config = dict(
    n_kv_head=1,
    positions='learned',
    qk_norm=False,
    bias='all',
    tie_embeddings=True,
    init_std_qkv=0.0465,
    init_std_o=0.0,
    optimizer='muon_variant',
    weight_decay=0.034,
    grad_clip=0.5,
    warmup_steps=200,
    batch_tokens=[16384, 32768, 49152],
)
MLP neurons of a small language model. Each row is named by its layer, matrix (up: input weights) and neuron, and shows model dimensions 0-191. Each number is 500 + 25 x the weight over its row's rms, rounded and kept within 0 to 999. Numbers have three digits each.
After each neuron's rows, "fires in" lists the words (lower case) most often at its 100 highest values on Wikipedia text that the model never trained on.

L7.up407:467517531497498494489488508475464495547492489487493507453522538466510491516480509504519462497474506518466527484479527485493522536497509518483474507437460482526489507503510521470524489480483479498522547466530484482431562524501481525510498474507529485481520450474484483494547512501510493505506463547510491496509518505479466492547479479518455475530518477486533516555505520468529488477526510541482488474530508477471515508527484475469558515471473543482533477491442532526539483511525508467498487495506512485494487507486493506485514516464457484509480509527533483545503557516503495534
fires in: "to", "and"

L5.up65:522496528446489474505489468466501500504496554492509498511502519501486472518448439486484479572524499485494548487497537482472535518468535467493451489489515519510544521519499477516488510443477494477509484516504501507536480511492459508496533502505510504530484490520420488487468485525504485513488486516496476488465466474458547499512488501528516481527428474488515522536550488548489525522493475476545506461543466514514507509503504484535498474495504491490545530519499526515476551475487512479483525493517473523484504524521499480500484476466500480526475532510493524521507506512458522503
fires in: "of", "the", "a", "incumbent", "his"

L3.up461:516497494481480497485487525500508506492500492524508508503466468512493456518416530513498529527476485518494514510511548491488504480497539492494493486538498491497501527465493479543455517485537485497484515534499496510444503510513500516540497513499520494521497508462498499523481520505535529546479509529478510519478490486449475480485461489512535507544506532492499505501483504518471490507510537496491506532486536506483511476489481509495470511492525512520505494491554543475446544479458484510484510390524544490483494513480523498517488483535457491508526453475477443529489556476509472549
fires in: "as", "win", "being", "debut", "made", "game"

L5.up443:503475462515517500474499509497511536517504452485513506508537483477474520475475492497500472486493489514486479487468496528512520512523512484493466488524500513523467482524509503541463512507460488493458481504475473497552494523492482529476535485516550523467454530471565502544550524453495560509516503544494499493472504491524536465445518473472479483507507501512495522500479490455525497511500491491522460527583537479501504500517497493518503512523485507487532486503502475493550447533487547470489475509540527514507478514494544514468564459505517515507476486480476499532493529471500492509
fires in: "of", "the", "by", "at"

L5.up263:474496478487527524481500478536500526523498500476495530513524499561496496496440507482505537543490488515489568507500438492486516509496473517520480502507518507516487545522501484517515505483508511505528534468517509514528526458464504474475514481501503505471498497499491476511535460508506493538522448510532515525497500490483573461536486491491499470529510507453482472529532478504462503537508471443505498508485482466511470504479499499473498504493484478493512469540510482510481568515473532449505476490474547531482526495459508500438473516493499466536504518490536463503514555506498537496
fires in: "and", "to", "continue"

L2.up18:509477533466490504495478543530513531555470493574476519501467457523539521496506554514530471516469484527466437474487534543530534479503495448522493517526492513441522552462468547509485461524515487476495538500494480479499478498510514521549469486504503475469493506472510500489481490475510537513489497483500474520480528495515494515519499492520471517498482567495461469529528528498521483520480499476483515486536508489472489520480534463486504507491473502513510507545515489497526477503492516490486482480513532501511478497489481479485475523521483516526485475516565473484508462514464541501
fires in: "called", "against", "win", "named", "winning", "at"

L5.up156:518523480526494449500497495517505513499501480442501541505481500481490501482502469505482474478487517504479487556480508535527504531489465522519493527533531518458512496489492494519520491510516512506462511568500523491492483476515486495461471556486522463488503477533526461470520527484511523476510513536550521511483500482482505496516475443484496473478494494536491540461504510439502550545490490450512474515506501482485468518540479532519496446517533534493524490488477467475504514511486513473483479462524514492543410503482507498519516548504498495475521540506510483509505495457529511527
fires in: "of"

L2.up413:482475502474447513480542512506581507517468489552500519523522489505481515485484498517486513490492503534491491518471510551527491507528514492554518515517442471499538532532503520491510478531520452474480506488469463490485541480510486514521453538484470505526511489488483459497503548471502497536468455495456500507484489489489523514503509503533534502488508523509524501496490529541544525488499525540544522490493502530481513506491474517490497529504529537482472477503452486474510528452507468461523522502530472513501539485510470486468503453511519493527503432492478448476498492509474500491
fires in: "following", "won", "half", "win", "made", "winning"

L5.up497:469492515524502451527425494499464525534499430514470504454521491511491491483442513478532498493525495510510509503492492508519507464483504516510481497464456488500521474510516478517517498512493524499481498516498468550496493508483518506530494470424555517474499488510500539486526508452541502482502490509501500512512495467437536466504494507511533479535531546472529502502496484494525490558525478501528496491488469486511499495522489508457505495473506492533512475515513501498555534529460488509459525506494495463500535496485480477554512524496515500549530464464532512523543528472505497526
fires in: "to", "san"

L7.up572:485538506510501501458500509496513477528480482505495528474509485560460443496511523532503523475495508482516543472460479468538524486495483464518489491473520475549536487501515495497504477510479500473497525525502495503506489505437500463509533466494513489539463492523521509483516458512501488499508550518515480485479499499452523477528493496503483529515509480498504479545522492505464515500529549560516492522508548474486548555473495442517490470494462517489482477439512521529509520501512496493497484479462509461528515554534484540464469496521529504520478476525507528498526537458488505510
fires in: "the", "to", "not", "also"

L5.up151:506453491466523464519493566464499526484502495467508515482541484575546483517465515481487464532508503505484478499484473514464504524518503516534510497537517504526536539507495513540477530455500524473515488534480439506500470485505487474508515492529514490483494509519485488478500499469515486503519465492475491516471497487495486465503483476498474488496492479526473499520535435507525495576507503482506505492574499494445532495514471474505481538509514511467461507530501482484494551486489506524483470470496521499465543491477490502513543484451519485527505475516549498500508543498481525488
fires in: "that", "his", "this", "the"

L2.up353:465458502478482470498497537510465497527496484527462515484504465489483495468551499542519500488503485524518526482489521513495501514488495510515481497501525482501481528537530571526530502518482472517516487499473522487492536522519489506541528499523493515460505541492532505483476509497546506477484546509473487493500512465494555537506424500536513535550516487507466561491516492461470445464509476472470528477471507469462501501456442470474477487494520489492498454523522546511528488508520482488491492498474483504520514540458522481513477516502485501501522514509489494476525543477454521504
fires in: "than", "role", "using", "includes", "features"

L7.up58:520517521515470496568483549473570488538510464472531468484507498530507512459480468479482495461499543504501477488483487526544526482477442478522497504525533484542532482480498497490543476498520513476564476538471484490544474484501488470498504499577487493503466519463551492524541509486509495494482468515465499469481546472533521495502497545507453508452481501513498518490493453472503478495510483513504491475513519521501505491492523478477498507462487484509492490521516497489463500519476523508491499493528545484464509519509493505523469511525472489536524488490497461494485475526538535518
fires in: "that", "this", "which", "idea"